config.yaml
num_hidden_layers: 13
hidden_size: 320
head_dim: 64
positions: "rope"
rope_theta: 10000.0
init_std_o: 0.0295
init_std_up: 0.0295
weight_decay: 0.031
max_grad_norm: 1.0
schedule: "wsd"
MLP neurons of a small language model. Each row is named by its layer, matrix (up: input weights) and neuron, and shows model dimensions 16-111. Each number is 500 + 50 x the weight over its row's rms, rounded and kept within 0 to 999. Numbers have three digits each.
Before each neuron's rows, "fires after" lists the tokens most often just before its 100 highest values on Wikipedia text that the model never trained on.

fires after: " d", "–", " w", " per", " b", " conc"
L4.up872:503484440479518475447466570438458528489532448379515607501536485486478499525553460465571553427562477462446507485475523532412512383580449458450499502521502491451467462523476470531521461512539499527554524484543491553452472480599540437502470600504520460428573519540553485456502527492474478568

fires after: "c", " col", "r", "ic", "is", "ac"
L4.up162:438465573431460405505474578498500544600448511514525496486564550502426522468440474454486479532581501474593435481468569533468514482516560522574495527636637473473439474519504478522447404440518593614492555480360480490419522490495499517447468517484546522458495448529461522575470483545454484503

fires after: ".", " the", " to", ":", "se", "ent"
L4.up1242:495520502434526446481541572397469612480460520440416510494502480505524606520485563517486470420463523505425500449505579500427613429582549522495480428499422394407463517540477449544581524450521495507484477525545489534514509497536521493511458550522522432521515503512520596502528435453502530563

fires after: " A", " V", "v", " Gre", "os"
L6.up627:530512499602508443457577586423505528404519520549481443490439544520558507434538480512529503506595445422519474468518454549429515533534573424450450481470474479517581478515517492489445571590517506450537566412436490519521558556506441508535379545516506589562472390555596437413457499538548485534

fires after: "ab", " E", "w", "at", "ud", "d"
L4.up1235:563449579490470524463518473463478410463518590546546460408434526502574393543517527554415489550520384554498519514542435517584519524531546463494435550502474515562494477568469516552500471628565462583486463429425510447516449444469482537450565431488442443526451499537419483444520478452558489540

fires after: " l", " L", " H", ",", " C"
L4.up334:556463494462476420420484529464429522552473442450534461489465538608596464450548466513408508472521506461581498482424502515435489554485555525528532522502436481485524540456574552481486508481469471519529391451386446449512416486539558485511507432528539548481442448486463500602546566508493504478

fires after: " |", "ort"
L7.up584:509431492540549517517479508584475488460509523495569421475529540493525432467454500549568416574477463549409535526613481534495558489494458481530498515576431533408469449479561462578475487492519470506518457470477503519575548507597520458621492462585528459548515469522465476408547499582501515474

fires after: " V", " K", " the", " W", "ak", " v"
L9.up183:433515482556489579463553363509537550449488482547401463507515509485494531531494458577460545446528457430561486500652550554589486524479447514440474476581467565553488413456526409437465468497601533566463565488437561479468450531640493416512492492475444516555566458431458508478541524514455529494

fires after: " s", " r", " Z", "ir", " g", " Sw"
L4.up344:554460499395493484568449538500494512491525476515401564531559453490456401522550498471438455568573509455455471488576547540476516503497477499428474483620517493502415530600509510536603493535340456531520530499476498449514514515475511537521468495518458550562439429577497488555544556455518476483

fires after: " |", "-", "O", "A", ","
L10.up702:543485481545452545533480465530453603545555451544477464564560578486491519520480457570541559534420498550526464459479532495530545556453559506476466601540594501433577526399607571432484590484539515527432526429574468468563378413551516482533579469493467467553484438416427510471553484495480532435

fires after: " g", " J", " Christ", " disc", " v", " ad"
L4.up744:446540483442478474493502524535466517573443533515481565456461511538466518534564539505542500525568426451565492539484342491549541441508498550506505480527691525556567523488548510448527589521515468507540473541421460548498464533522455496504543433431519500465448487573548460592520428557507501449

fires after: "t", "od", " Aust", "at", "d", "en"
L4.up371:461564424381519367462437455491523556571465572436527535392481592494553498450473452389498524610533503551522466479461463657458557529465577551492401493491552518513555398495456501525540442568580489517524554461550493549507469448534501548496504501593511582381483477499402424465533531468515476547

fires after: " ar", " Ar", " R", " m", " o", " H"
L4.up733:528538529518467441579588452564444517541472467544492487513465521479513454460432385402439511480434478443421488489534513519528497571544444617445453504457549491550458452526593508543492563500427513483506498406475494443516501511414510444394485589593612517525385462511444534452490519466516464421

fires after: " J", " v", " f", "q", " Z", " ("
L7.up788:429413540413429573444485445424604515577457538525492538487496517453389557551421602501439517455599480477490465521482521494539515524549550534476503495507503493560526487540569495471421497456442447508495537548560451393525481494524480454519491481517592563476481573516459528466584501493430456479

fires after: " b", " B", " Z", " an", " v"
L7.up407:422449449584529456520584441569444578512511408515448536567571451528550457613467547502429530389511431460412483461464472540529543390536517505443514482592502471465526409495563548472567514521531447540520581462507547548491458500571550521503518498616509471489521492487508474503557459532487545513

fires after: "ir", " K", "ar", "y", "k", "ak"
L4.up500:607589561576466483548523509529394454489463495452470435533542501508442420448478529515570454400556540562452550507548496423541542484506560467501455478488464506468508534583548555461530488495480602574457473477544582515544531431448456442410405493523377452366539442556513439487506584429549557508

fires after: " l", " v", " L", "r", " w"
L7.up432:527436465496422549527498527481526459542513436502358535571454612498440484496499528530514497411519485521529496439489540560498455554509479474541518471494524443475468540552553500482521548579437544475484591518462439595535457422530560497583497491390470427538525445490496593471411561483474481529